{"n_layer": 11, "d_model": 160, "n_head": 2, "n_kv_head": 2, "head_dim": 64, "d_mlp": 448, "vocab_size": 2493, "activation": "swiglu", "norm": "layernorm", "norm_place": "pre", "norm_eps": 1e-05, "positions": "rope", "rope_base": 10000.0, "rope_fraction": 1.0, "qk_norm": false, "attn_scale": 0.125, "bias": "none", "tie_embeddings": false, "parallel_block": false, "init": "uniform", "init_std_qkv": 0.0488, "init_std_o": 0.0116, "init_std_up": 0.0488, "init_std_down": 0.00621, "optimizer": "muon_variant", "lr": 0.00367, "lr_mult_qkv": 0.4, "lr_mult_o": 2.0, "beta1": 0.93, "lr_head": 0.00741, "grad_clip": 1.0, "warmup_steps": 200, "schedule": "wsd", "decay_fraction": 0.703, "decay_shape": "linear", "final_lr_fraction": 0.05, "batch_tokens": 32768, "seq_len": 512, "doc_mask": true, "z_loss": 1e-05, "train_tokens": 171900000, "steps": 5246, "dataset": "wikipedia_en"}
MLP neurons of a small language model. Each row is named by its layer, matrix (gate and up: input weights) and neuron, and shows model dimensions 0-159. Each number is 500 + 25 x the weight over its row's rms, rounded and kept within 0 to 999. Numbers have three digits each. A neuron's up and down rows have the sign that makes its largest values positive.
Before each neuron's rows, "fires on" lists the tokens most often at its 100 highest values on Wikipedia text that the model never trained on.

fires on: "he", "ear", "ar", "her", "ro", "on"
L3.gate214:456519498535490496518508509515504518481501502473499462505534479500484457514529503480528497461494522569514525498477494507452460518512498495489499491507482501504476438477520477545550477481515509539458481520478504460498462507481538493491439549570512520491503503485484488516507515501502476510546493507482500519490519545526499532463490500505482520439510520516458490505543467522498497476497492492539506526489478486460488523514504541524514560475517516504500500471462533526534506488486474
L3.up214:502533504533524521515476443508481502502504521487492488487524473504441515498484460479494522502537505545482484505486477534498503498520507472497518541531486474555528486504497505499454485504495519509487522478492557458465489503527519526517473475480490439534503513533526543522462461485519441463526493508462534514493508496502500471488508530511487485473461562521504490509550510551462492510485508528501498519523476475501514448526506509492475521507489524486476467473437506505473509509483499

fires on: "y", "h", "ation", "est", "ment", "ran"
L3.gate16:519469528481521478484484519467503474486509460514510507543451505532494493509514475493516510494536462464490485484462485480473529486513486498517489506518516516534468483475500530514464534477522466558518527471511492491493500504448479543510513547507513482501454477478462511475466500508459540499519498515495489511529516519507523497513528474517481504546542546509521483537463513470493456516491495490548500488480512485453472515449511489537494462503487506546503535518555491509511459558493492
L3.up16:493458509494516532518538521564494499515526471466469488489515468474491496460544495497530478483466506528463495482478470496510549484519460502482506496513519539497531517501496541490509500505523515478539515489513477505512496515506483515527517494486478498517485518498473454495531503474488451484444518520519494473481523494538520532556479475537466514494490569494514538534548507524468501448478511515468482458460490519518535510489516495461527503470469515508478500468483498560510501476512499

fires on: " w", "-", "f", "uff", " ", " larg"
L5.gate17:467466497503518464542506457421554485497556508489488471518497501457506501510497479450515521502515517572481476465516488496520532525513504538479475498514472456547527516487513461473477491523491479509529465523482493490517483520486464526520504527455484500474521447473495535527487464510520492475514531507487531481489524475496485470494511529486526473490500479512477507514505537467508514491475496476527515543533497511493474509525447489493495478500487477532521497518480519471522539543486492
L5.up17:513487475453549501453483461495533467514455492496486492548513521519507507498479505501498486534526530517482481457497519502492526499535487511487471503468539480538495466498529512518464509535532528480521528469576498487545535496535550530523526520539563470502508476500455519504502502463537489475462479487518503492487522518463530485518520488492502449488505511551520470483502503522513484484451493519506514470489500463500488494504500437505495490497466472488522497506463511505501469511497494

fires on: "en", "ence", "ect"
L3.gate164:476544484504517448488493480453512501510503513497461512494535524457487515484506512441525514523537487511518477488484543498528503470525497497493490515498536471478508553490524515547469492494504493483485502472487474518492478475507485485506523490507498536523480539483540506531544473483460483516502499503471524466521516514541478517503511519522508491558491500465531516447490504494542493506542528549515420525474444482527535502461498472505459478480486518523492523485517491495508487478525462
L3.up164:516481480523458477493484490474556513506476485484452524522551521450500518488496509524517525527515475521472482513504469508488475485522472487462485508480521491486493531489517515518481478479499516520536484494533507473498460493534504487585517513467446489496507562474513512481548504508483515516476510498523508478504506487518484485509488513517498503519537456453535529511466507502498501441487522556504477461538508458538480517502506487495523567519497501497492479531479475464474476494494533

fires on: " most", "ide", "en", "ens", "side"
L5.gate285:519551527511476492546482524518522535508492540487490463507511455513502490479512478513521511496485496525469530518511513466507448478536494481472490502536527463446466547530513492542478508532528483489499489489494452502533466457456535494502505503519510488501527496503459467535516503480498484488517514497469473503507525504526540479484517492505542539515495488495484484482554493525470478493453502476460530513438491485450484540497515549473512518482522471497501477475516552484493490528512512
L5.up285:474445473487481474524469506480495521504477458514502540516483469510454513511498524490483529493502505516533548470473538520499483494516485514504490530504520490495495484491482490514517516530545463494503534469493483504506483454541499478547496489482495503509514498486511559523501458500528542544464501490418534511476533481481468511461501513469490480496530499537529542485490483474482530488498568523467458468513538496528512522507503481486533519479510515500472490545478483509467472463507484

fires on: "ing", "es", "el", "e", "o"
L6.gate118:513500465479549481559510498535489486462502532520551502506552484485509491515504498487498486407539461514502530482517470485490526486511481473512528513504499494525507485494490549523515495520426504515524493521488451469444489506544505508492513491441528507512497509505517486508493527514510557510501527467523432504468480489530530508482467519520506488452525488513490509482491471521496454533518524537501515486537505513505506480458499496503513453514481482511487500479497522503488497498478494
L6.up118:487528513531450473519530463472493519516523510472487474541479509499506529519557498469524498519498506528458523496544479512460488469499478509476469488498482501495464507504502470492524482535530507469439486519507494489544509501512503481502556474542539472478462474477485470487509482498527482488471528470477503476539562459538510492532525535505487495493450507539559471516536537484476510522481482513492529490503504516487472493486522490499454519494450478498486498529500532502529521490517502

fires on: "\n\n", "or", " due", "ar", "al", "ers"
L3.gate400:510503485525495555503493481527546495512519470505466492495490481496497491462516482471536464484502477482518503508526539467482490501564489512488465496487537486477508536459510493503491500511465448536496506504538521478538506499495509465493530440529499514484494547517511516498509499462478467541473505495509479444492427523526527527508508495578480495527547472497528526467464515491555454525523492522472504504509507501476523476532516512503471494455498489499500515514472476505502487489488488
L3.up400:512510521547505485534491480496516487476512518544496513504476532488474531486491513482530529513531473438487529546553537517523510502519460494521476504504478501490543506466526466468487512488454482510496518510465505506508471511482525517535507447510505492483516523511460520501504522468545536517490491516492499483477452475469468488472485528520490512521517488495506527427509495515535456495505528564464510496527485483486485526474510553483528539503500515432470499492532496493479515504486472

fires on: "c", "ast", "st", "ron", "idd", "m"
L6.gate282:498448482498523485502486517484512537491509469500519489544486500502528510481496439480500515473507521527488535474436470482537563519514558538512483535551504489512483455521488512488511499476536426465510536516505482541517480477452521494490520526495520506500493548532521457462511459494507513515476478477502518503536462494506537493480501488491488459472497525483517505496548527489499485488501491495533496517516493502512523478472530514510508519491493453502517473476519456520459508508478535
L6.up282:502523505535495532493498529487520528517510538486508492523509559510469537485461493526499538495471463496501467525484442531498531481468511472482513554466474535521498503529530465506505476487498537486518509518508492524475502527509491523501460476493499488541523463455481500529508502489516519511545517516522524493468515542521505484478512458445498467473485501512475515497496476522462509490445467447511540505528500456492487511477538518555481464518506481522495521466488495535498516467496460

fires on: "'s", "ed", "ic", "ing"
L8.gate59:508478521500526470519505556485506480508493499465504568521518489510480521499514456530507515476504471538519475512459522484497474469518477533469490462473479466494493488489497484508517474514551486492488501519483532517496511493470496534541503510482512475497502466530485437514530527515537559471503543494481523454519473471509513508483514493480530527496504547533461499511458491516513463498439472537491498494515494556477531473519542502483526522464488526510499488479524533456513492472500507
L8.up59:458517509490521492535475468483470526530499532457490489519482507480461552519490476503478522494485517503490525551517525515505543510444456517515510475466557511527497468481513478525507511528482520511569504484519473495510498480528492521521531512488455499469525527472535449493480525450471489483512497508517489468495442486485479502461502506506525479467491499483504550477501464529494505538523461458460497495513515532474516509497540511525506533509485526450485504478520519517527495515517507

fires on: ",", " of", " to", " and", " from"
L8.gate258:486453520512507493492488488470519481518485497461440522476489553511506466498521514499451528494522482524500487500536492467481526463503540496529524513490533513502507473505485459546486516534507497513450486505425525500495486478512478449522513481478470503495479466494515491499507499510467516535469564512504469514483504485538499474474558480463512501556537552490475500507502480524502509463521519500479515502501511513513525517504533462526490517490500526526504485560502511518441505474487481
L8.up258:501462475540496511470509501494489463507457510516488493524514487510513498503506450516463499484454517530487473553480499531517481518472524456514504513490484500509500482485484487520485496509486473503480545480435439518520523485468547490524495496501507486431554499492507495493533497515487477488493492466496509526459495476498485506508550546495495475514467502505502457514474505487479560561489516471497538519484496489526508525496508539547482543506502507528498484525496550532493533446487533

fires on: " p", " pl", "im", " Pl", " f"
L6.gate247:530529475478506473512465537476477534521498502476548492518473493459552516478588470530460488448515483491495494473483503461466494546468498495475500520545499502521507513503508523511538483464458510471483461498458505536513470466475490523512471498504505500516466501479514483535454479501532506490482517514509451492489523500508544520509529545488512547461541489502499491503536497502492531482495483510480491519499488500543500503530547470541547500488481525473521495495508503502506497538490502
L6.up247:512494448525565505485501504485511457519490473535480519506476496509534494469571479480518472487559503506517482487504484516524525466474541488489494481468512503449517512479509458484495559506490483476540528518460491488482561471493477492514501501528490522543493513527487498460463550488472527497485502494471476480543540464515470499476485522535490528512490471491483500456510469467530493509463502521445505499494505499487478520506462504504548518523506496484497487522536482517494468527512503

fires on: " he", " He", "He", " We", " we", "he"
L8.gate406:487536464481511522447547499529476518465480508523514562469546483545516516516479516518520452492502556531506464473511499475487506505476486504440518481463499487550528496468533500465524501471513511476483497513489512488528465505509491523494524548488485504505494489481520475529528477462512453471502519459529527514479490474529500497497474514509531531476447482444533527505511490466500535518475512494503491491490536506484501482511497473508530536536507460473521474504529464523520466498492507
L8.up406:486541481503493499524517505521562497529523474490473480495510495515558499479477494509515531484533526545445509479466517484506536545509497507522487498444466486482560483482503469496512491505519466486478494503478474504535487503522540531481536531491551488488521502522493492536517473478533485473505518479509500472500503475484522520537491511543492459496512480489513523497502499517460501511445491438500535486554487469510510512508482456494477496516466486453453552503486494534518516518528528

fires on: " at", " to", ").", " from", ":", "."
L6.gate192:511517515534518498531514514468501490475509540510479517489468511505509506446509503487505486497521512505472482506508483465492486516471440526505536521516468482492481501496493483484505477468464460467490517476475465527496453505499491548508476491470455502481490537536531552534520447533505505544505538467520492552500502499548485503510500490538483504545525475494473492502485532478411533489504476503500480484533492501525480505489489526529502509529491468562545496537505478474493486510489465
L6.up192:506495562451504521520521499516493521512433535485464482528519512545501467510496498470492546534448502555514540504493479467501464524501474484488478490482499522484470494524443495518525504524503500449492498538458479545484497489442546501508518485476512467492499462488517491525462487539529486506510495481504503514474499503515514470520515496500491513505474522531469459491543521469506495494491491486506453513500500537490485496447527489499521501509506491529536532490511533472483530461492556

fires on: "O", "g", "B", "ame", "ree", "W"
L5.gate32:506481520483514484487506496489530476515461492532485512509494512507498519496463470449503500452490508491504536432489479474513541500490511474481532522490492531496485496496524549534471483522502486504454512535500486505473456475497487530488486511502514468478488518524488490486464517512511484538499527479513476532553513460536465490460504525498509469475538507518463499518534472504527522539514535493530562522473430472513501516562511531504516481556494489498541522481473477492490450501502498
L5.up32:475507496515480440493486504533539498545503538521516511476506468476460485517463509501508493517491501530472520505467470512473488459487526486515481533504468486496506463507462491515547485539438543499507506495458470459514481502514473466500509546483488571491500528492493502494486507495546499491550468521480520508498527504542528544530539484486478498503485461503489516531533480488524494497522517421469516497507534494506492534535538469489516533510526501474462518485505499465498510507516494

fires on: " and", "h", "ose", "en", "est", ","
L5.gate8:494451503486518497496507492497517512522468489512517503502490537516463514450467485512501537474503436536519515487498486512505506501496502483510529508478514494491503523498557526548499508499505443525533461515476501417532540464466510496532523484465545464460490467506461540520470509536459527470495483508489489515498484515505482521517458490541498484518514489520508477496518427466497519473519465518519563468507536502491489505527511471507507494486476512512506468488537478516495492514477489
L5.up8:500510465515527512507490494518506512500501462492455505499452540536479488502495532509484485492479497513491502504488490501519478514514602498509479509475514508480518526539516508469524515502452476502500532478521512449472490498491519510536482517485522483572514517469498468521485478534485549514468513489447479492544481509522511534532506485518495502501503505506495523491519542521492471466465479512480506465527503488504477496420483496465485491527546506532525474488496489491500507469565449

fires on: ",", "5", "6"
L8.gate329:522496456497472521474530460481452525460512501502471525503486469509500489511491462507486500475512528535462475518504518478466483507519545490499515498531533430520502498504482472486505529468477493548494563488454488507547544516543449498554469510494476482430490463488535482484501520527501512534493491494502514477479504492507507507490525482505530501531488479496516486464502543508452518531505456508465505514488506537497494521508489524518473495523505488525540488484496552494536481470503520
L8.up329:476501479537490538484523527477473513458512521504451506467476494524476517518520534468473519502482511505490511525480527519517511496531474472438482485552474430439535496505484503471503456495505501526487517494446521490473523513478468487512460509552451520502547521499502452516502491525473510502468514503499521449489501485499479487515502489524507491500533521502508523502537488484519471505502516496521502519517511507517528489547467505541477569453484500509540510472508509485508498520522457

fires on: "ers", "ions", "ons", "als", "ces", "ts"
L3.gate157:467501476499479483446543495512541468540445551472479446502513485516492506548546496520509503513521508495495498555468504493488483471484484493498492475524517512508462483471487508543474485528485490529500492490491466467513520542477509502511500511510481516470530544473464507492512499526468493524482522486448463484462476517503485551532517525509506476481518472541495511468510491497547498564500515507494501494429463523490519508514515528535522533490520509491496504497452489492542470517508488
L3.up157:527454481500495516487511521555519503524496482463501505510483488493515474492505526525447443536477479523502536470516488526520483430506536488466516505516480482479481523485494494488492487543481494529493521502476510522497504489525503505467522491520454501470493520479520536512498513539508495496557486539470481444522490522502554509475491493456478482529486443526480557478527448492482495495465512537490492487481500516520477500524517507491504544462450487537497481504530514499526535507471531

fires on: "ic", "c", "art", "uc", "s"
L6.gate318:525479521511530503549522500502489505484547505465473447504529495478540536470462490502519540501482468471506485506504495444493503461461508455510574470535463487542492501520530519508552516520515544448531512500482494467524501527514506501493461498498530519524512534501509465507491503504503501540502493488495521500492493472444533505556514539488550490471504502511485481493520519486478476469481453461523512499451509492450496481496501529467505506497455499479498492493507496509511466510509475
L6.up318:459551488502496506493546531444517462476488557527500502516503476538493448498436447496498458515480445508522468498494508517465479506498499535541507506516520525490464521507500529487499544475459470541504511477512515527518477503488480500530529514489501473481516499535515500481544514494528513495493504495508518483470510516485479469469534470480492478521518495475466502524475498521468515502496486475475488518552538460500519499519516472515538538549497499455481530512514473529494487496460529

fires on: "ar", "ear", " is"
L5.gate407:531472506498470514483504493482512520450495505471517474511474461537460454480513471458508539561490509483530519473507509485465517514572479513532483525510490519512504437500537481466522502537504487527518480539466493489480479488454481460545486515499494490507529496511479488493516512526468506507527506508528534448521520516540536517466512525538512507505513460483477502455523518471551472479542525489516477519483505499485466537504457530519496510506523524519501491497491486489479495459521513
L5.up407:513491460505497495516510506514493523518510506491510464485513511490440514506493515451500508480504498461510515538517492488470496552504451506479506510555493497502532496512493464524459512488453519508533517507463475505490505512512531482526459515470536508510539539526486489446531494486515530512481515532473500537484479526512508477483498516545508498490457484543467497521552513470534496506505529503499429545515492507472467453505532529478501480476515530545493480489484503516451542455519531

fires on: "ct", "op", "c", "p", "ost", " comp"
L6.gate354:516488512480504543530493492495537504476497475519482527502493425511552468493524483499456537498503506494525483438462512453485483512496533516467467498517520455508524530436511469498511484503515488498457547457494477500552516498534548530525510472491470515516474506496500537518475542495490516498498480499494510506482491449527488495537494491530511516526537503493480520486474499522478538468488489523523524477497477515509503546479502473502477510492528556492462440510521522514510507496486474
L6.up354:472467529493450489511508518487463529528497502472484492522481497467495504541516502500523524528558494540513501529494488534478525524506474524487530515517531488487535532511529504497480492478508489479504486485495440490500449511506489507469525443528475529489478497530453519553516493485480524454475502520488512487488471553469530527443520546515476483495472512487474508501479460505464528492488526482538517514514478469531499519500512492500536432533481537479492530526499477545506503493471495

fires on: "re", " S", "S", " res", "r", " s"
L8.gate217:517477495482493486495518453525525559505524484464520522497467509495554499535503522502484526471518516510494483502455499509476505457445484484504537488494529503520467477484482485511513539509508529503509520503514465513508519493484518506537545504523512471548473479453494503429447487441520504521495491494508489484547537479536538456519517529531501484523508482498538551500514523475510473529490486490471498491491495496460451497507495462512500519484516466524505493515520511506458445458485497
L8.up217:491504527485524476490499512475487481495487454500516495473547484544480535584480514498458524467495468516482467473518464500528495471461480510529540493505501522498499507515492520531501462558539508474505494513477442522509513566493509444505534498534502505506484480511509469534483491525503528527497540490482478473480488508559476537468539494502470498495515510453457532476512491479495476482475539496485520477540469499468514506492539488490537513497519463508478479481496519495511496517488513

fires on: " In", "o", "op", "ig", "e", "ut"
L8.gate413:546537475505510494505495544521493516521482509510538475460529529452543502524491484431530501521507480517509530505487485551515484485552528464477490527523514483543438497476461517497499506534495503469510486527489450546511511524516495494522525489535461516490519483510507475499478526517509478507451443508480489504489454467557519498484490476492474467514498494495501493493511506467484540501513504522508507472513507491483496540500485441522451507493520512481463458469524507476523508478476499
L8.up413:539533534460484492520472514506501494471532453491486520523502509492459527554531510510542486527496508502515513446493480481471516508529507516513491467483465475489503463526469505529532524471497469467471478527450530515495494482485507481513494455538518554479550493498490506506484486463520531526499514502518505492538490527496515537489484492471479508474485547499544510479501509545497477510494467540482527498514527503515535504519518487517441505432490484509550503524494480461508510443508512

fires on: "ic", "art", "erv", " million", "ide"
L3.gate55:507497482500522508486528524494498464480518535497495465505471507500562519496483444503509506535490531513488523544468537497530556478482451503512523487500473499516531505516519502484463507537511477497534525505469458497532505490531482477505480484469525462510487515501463516473509469513507488512550520453501491511494489470526531456542507497495489514526533463530500506506535508470471457437534528509550490513517467481475498494455475503484536512531459493468449542487487468488523517508499506
L3.up55:496525481510513498486478514480493482452519512498529513493554503483492521481473494543511535476452492488490483490530479479515529466443521456486550489523458527514508502526522473502482481529541538531486457471459506465509498534505532436490513521490507512471495546498493445482533478517509498459496504459517539523489535543506513510555495516497471523515549532493515472513467504482460478501501494491516517516481464472502546442519483489522505490514500494462476494504504486518505521487522481

fires on: "B", "M", "W", "D", "H"
L3.gate318:535477525530551498519491541493501503523534480524493520494506539500468538490466501518500470497500491468489500471478451493481512516517480448503512517445525482488453507514483479495525498471464496517469472500534512498512471479505459528453501488501501501493460523501460552503439527532509481561512539436504515507519468453468525479471493538498513487518498495473516498457532497469481503519452512456528500501492509540502514527489495485511504488514549495529457518511515512505521512502521527
L3.up318:490512485506425475491477552536478495489482528545520447488529519549513470559467498490522537515516524559514471471478480449471497476496523530511498500514472495502467461532487509467486497522491494444488538439464509500483499516482459502526473510522467466561504523503517524486476499494485488525516526529521511484515508502512503452532539480502516507499534513511506492535501502499525495512515487471476502496489456508490503498495506528519467543538540483531485507481487466486487486504507491

fires on: "es", "ers", "ed", "s", "as", "als"
L6.gate250:511473510507464516437495495526484469498460504508536493501524505486493500513512488473526509505563493480509488501459506449484474454500495478483521496548512499448469488462514486503480488509482518510511487453448564484473513483486547505551515515480510510523532486489508515542519553520529482485527495522494510514469483494517478466518512511497482502490465505523477514465511547535559502511461446513512490523492459499491474523518508496478463550526465519508483495476530489471536500510472491
L6.up250:468491547502523506513513498492486497536494462481483446517534457490503539503482514504486546500519544485524527497489519514501454508500503519499533538507496523418524514552526524507504541517449504526532530454507480487508521455477545485468468501496481513477506510482487461509455530482526496483472530542482469470487492507487496494490502560486470493486495533511466513524527486503487498515497489539491480460511462563501484505476521519462514501507528506499492504485511481477506468552477500

fires on: " le", " Le", " La", " de", "o"
L6.gate86:491540507499478516448515507553503500454509515452456496497511520490543514471486446477502460519521550481513477531495496500482481470502547517507498500456539497528516534484492442471507508481520536481483485523500507495516499476498485524511508467554491505483481483528458524472535468547490467519470519500506463508498501521548486508485557488482479510502484533496529482495501506501480482482493491510516459542481464516485497476490491476510501490526434505488514508462500557496494536529548496
L6.up86:473508532492532516487493510520478536507484478508528527507519500549534506542476509516501516520531478519479455491496471521491542535484456499487515486513470502526458508519529530467505503483544468496534494494478479518516469447455442466540520500523503528486453505500479480510495484511490522544506547519498496537504501491514491550476491486473509536491451514481479487523522499472500532483497493469504518509467486497520518508502490414512515461526509487491483476463475485497507547465448475

fires on: ",", "8"
L8.gate338:508459476496487511469524490478493486517536507478469508502479501493516469512520485489435527493520518524501455514483516459507509464525529486491511458497497531527496479509441496509451515527489540507499542498465515516508477505506517543529494499496507481416457505505525522465500523506506548528473502470486506537490530513558529488498505503470506524564507502518519531493469510505485484499489521497516515490449478531504494502503537487509475548470470500469542504484509552499486511436491493
L8.up338:481509502521481502489504477478506500492484498493480544501533506526476504486492506553482506504465476505551508501509508514502521490497538547506482489502479462495508478498519466472497505493537469494513506468468522531492540490489468483549451493532537474524567521494509514524552509520490485467548511448476475508510486472531490501476524460514545486517528504458443491487517511525491524488490529493473452466465484505514520509522525455474509462524520546503490461451483540496493511517469537

fires on: "p", " imp", " comp", "et", "ist", " dist"
L6.gate303:492520523476462514521523496515508514527487483549493503500478465545527492495548517512487471444519533539523513488512485460486547485517509517509479501491503476549516496474479497451545515497496518519465463495463512486490500480470511463491478514539538507525531469528479483477496486520480498472483512506506444478491489507536510470484498457433474475498521480545531472447494531517471483557501488517526502497499502456535482529492540455503519489487456531508489476480508503510496479508464512
L6.up303:519496478516496461510479513484486512493510453489462518526535474445498503504548482485519492497494492519502481471493494479484500488517468514487524497487500507481514544495541499485485521514476480491514491509526490529495460479477482543517487454543537520553518503499491452531499500488521447490535563509513448486490553516490532477493514517488502491519518545506465499560485488478469538477484460556480476503465482491487493505504493498541534491486520495492547542495501509476480509470477572

fires on: "ed", " s", "S", "5", "p"
L5.gate76:463446514483499511508532473536462518531488487473541523470487487467543510510507459552456507484521546511464496470502433510520492495520490496526512503537517523489504498515485540464527486534496488473472471484504514502496492518489540472535495509494456481490485463484504476465456461475478503519515481521533585510494477496508534493481482518497503495480498501484495500545444542495471502525489528542504475508519509482512536489492535511509464495511496509522520457502544535491527503505505473
L5.up76:455467481503511497529522523480497516484484469501497511504463489485526483484488528523479548489487503498512466496522469465494522500483469528495523515509493475537483482521467481470561498568531470493498478546475471509509463508462487518493493496510505507517521442528503419444505540518487514502506529485512485482505549532490509504481516517500540541453450461527504544487527507482511517444500485510545485509492521513519500506486523531535502500496505516495470525467508505511498473548521515

fires on: "ch", "ur", "ah", "ff", "ar", "erv"
L3.gate56:513498493552529510482524484479509508469518494536509525454520506550453486468464496475479528522512445511503514467508483481460522478509462518502528527533491518489520562510524496479496502487474487488536460488500460506508488506484498493514520528530506511485492503548543477499505448535499515471509508460491512472478500526496512473493578504466565508518546499511507482506514505482548470517546485470493504528483458512514479463450491539482473494497495504475507532485548496516507507492518488
L3.up56:501501515513504516530522498460497504551470472483486530498527503549468548467511511514516508495537457507475512512509480522438518497526456473532481493506469536490491505518494457499539465515454526477551479521454498516481485517510510481494496509488504493534524525463498493502532474508492493426521516495486483478500540517488496519510531544485523503510499479493502456455520489491522509472513484499498527463486549456470485471485480484453441523509504494531500502529465496484492489508493565

fires on: "ag", "=", " |\n\n", "\n", "-", "ay"
L5.gate261:537493547491520551495518495457514493486460489486501522532474525517517537484476508501494479459525463476536492541487476482529481480515493507507502492491479497512490487540477526508459512503489507526505539478494522533485482531493489474497468564522536473476451478525505548450523468483504462489479495507492544478462497535500522513495521513512555482521523523497497460448504492544519487482561553493513520505514467511537485500475533485491510461497501505487530509462502481477481496476515458
L5.up261:487495514487546539471532498506529483513489525478506514564485504531501495456474499517508483512503462466488530510501488517494568480482494505484469531518507550495547475479524539500485467437527492497495491509492473491483500557491474494519482489512532449531449506492548511513498537487553476494503499514462494527445513489482478458522476495449564502522510512502465474475498526537510482489530500500489546491476478494480500495483533479493476485485483509460498502500522517493490529468523484

fires on: " long", " us", "en", "ar", "ree", "ood"
L3.gate440:524537510500500546484526515484478458498487491497464516514476510494491493482459475525528483465519517460460482535449518518507523493494501561538507512485500499508501497509514557539487553479530452514476480493473478520482512465574482483499507480480511489477480483501467477526493499519487517534547511533518502462480527468489505490506473493521494487525520516501525486533512500522474465476496486508490521512483497481452488470434575474481514476524478484521489499483561488493514500532494475
L3.up440:480497512487468507540498495497533481510481469471505521526547499412484503507480509497483541497532469525543464495514513549492486541512463509505526478494536516492500526507526449526463488474440492496475488547488499499532468455533492526471505478482545527503545472469492509516535544523482520517502484559498564497463495491508451486510509487518498522500464486488493503501508514481515495456470476502483475453504537477495530498481521512510484480498487495528516504485486509456502501485514521

fires on: " b", "-", "F", " w", "w", " v"
L8.gate340:469478528470538513527487520484484489505495523522530456505531480493480527496450512498551484483521487485461515493492480467468492475453520510470498500542510496544511556458479488455521498503524454491497445515458487496457486490508475538513511516505508538528496512458518526461485456508507474503474537531493522490463492482501510498529508575475528538522497489517514506511468533499502529521504458462503507494509480496511476482507479478511528549527536528496468510534496475489472486536495491
L8.up340:492461515482558522501489469464529451541490497497491463512549532502493503530428522539511484520520482509459464506491544476490484527483531520493521531510495508539475483470534485535460474486473478481487486524492509537498450520488423464504516504497471506476478566473512525480506480502508489520505486500499508475485521500501497495477507505494486529532527499463543466515509483469473491535476461502513532522468490471504493533487464496514545504516509489528487548506515514533497520490491507

fires on: "ist", "ight", "g", "view", "ast", "ire"
L3.gate413:499512462507469453506535540496458452507438514478547520536473495494506477481535499492510506510497492467504455528508508489503519544541536466503471474449510480515496457541522527498491481480503487541478460532515546507563478496508518492524501487477484514481466501547494498491504498485508530491533471499509492522544477493539485483543496468492498495507486460509482507471497458492511498506460539528540495493494568513491512512507495501488516480463475530503491526519485464540479475509536505
L3.up413:507498440476503511512477534465491517487496517514510509557490502464512505480509479557539510498487502524484504471506470505529488501501489525449581509493481456535505500542489476536515530514506515497521450495483453477484517497505525536516499527498467462491504538483476530439517505488478522538493502491538509484470493497548460530477471550481488483500532508517454532471514474501437499490484513469511495484480497483499509478502482477548530525498493548485465512524479515498505496513502485

fires on: " of", "ess", "ast", "ight", "en", "ower"
L5.gate70:473470478463473450542512500493507496513475510511507488472531518494532469496519468523529487454474485494542499499504475500477467506570515496495448527499465442479515498474499499513504547494478534455449497545476525526499469468493465488469524498488503469476511520519513554491475484475501468541522516507493500511472440505542506530512519530498523494506488496518503546484495528519525489520528479487487518499509553453468484519505515531495475550483478538509507504510490488481479506478540489
L5.up70:513543472470540501463521517511468542500509469551523490510514482482508499498515477524503517515462496497469473480463489493517507515505491507506515508528531521492510525547528487514450519530516523500528503521502492523481493467519526519558491531522464468501501472442494509558540488537479506497493512486450513531478494506503494490486524497470482471516499506489453445445469500554554530486492555518482495485482499485491510485495472447501521534530515530451478511500519502504464494504463506

fires on: ",", " as", " made"
L8.gate248:527507503520487527496505548506464473515521509527451499512500510496531457487484452506476467446507544467506480486492513480514527506506539487524489488483511523533463483543503487492475472552467517510516495487505515481485473498469526503512532476513509480472565473485502499474507496499474458501514528466463480471505519490499496525508513495452571450533509504488483482465511494515486458489504487462515529519432489489516485556503517486494498530473532526513481496509528513502503569498466493
L8.up248:482532495512505509534497474503515495490491522487476481444501498496498458500494443499528502513493501537439518523506515520478529474492575481450486472510466536499488493545467518478456500542475483508541527475515489534526540490554491524543470519498511468517503485513466478491529522489491531516537486469473484472521528488512507525511476529461473471482474511538486502551511484497526515475499492492466482501470505501524510530507508461502485508468509515476489499471532523501469518477521567

fires on: ".\n\n", "\n", " |\n\n", "et", "="
L3.gate284:502496522486498517517492493487535502493502501520477521434471495512513533482493539496493539486496509496527560490483488510499473461497487511492498457519464512511520474487513487494472516508518538519503566516451496532502482516506475493494500529520483515455491467552534492516501496463486511500450502489465476520514499535484516546489526563519513542485547560492439459519468463516488496498494487481489548514532457509518485464509485466483512512461443493482518539507490490481492514476493498
L3.up284:455465485530503467480521529527501487472488538516492489525477486526498469472489500498503465492536512478502466561475449487507531480438548500509530503473496528472455527507479504531534475462483493508452495480514517574496481518465474487476534493486527529514455463509497509530492522526517515532513480519530498495486500513512498478515441530530467485505467506495461478452525476504503504547521495530538505502453519495521496529480507495506482504513484486513489534527501491517480533473474513

fires on: "ur", " ch", " Ch", " cur", " Par", "ar"
L6.gate9:519463475517521504509513505532524456491539598521511513485480538500513502426526453501484481517570521508503489499503534532525504491469467498478492524496533505516495483487506481547505563471501551509512500519485490515500492492504492471522509472494502543500496544474519508482488430467541510444523511485497480455507473513515517510509515511490489511489470507489478508528536537523522498476488506493450525526502484496497496501462489501507460503470478494462470511476500493490486533515485513
L6.up9:505515483497463490470491514511507484466540483526508480489513498512469471464524529519514513518527438550536480537525510479502484477477473492476468554496513494462483466473514463451506476507468495537507522496510537510563493519464496516499473545472478525516500537528507507538485488491509506490500534462482518494520459490426520521464527461467522509485454458470507480484509515508564524503499506489516535491502490523516495486474528477489480528480514507501460509489497525473510486507523539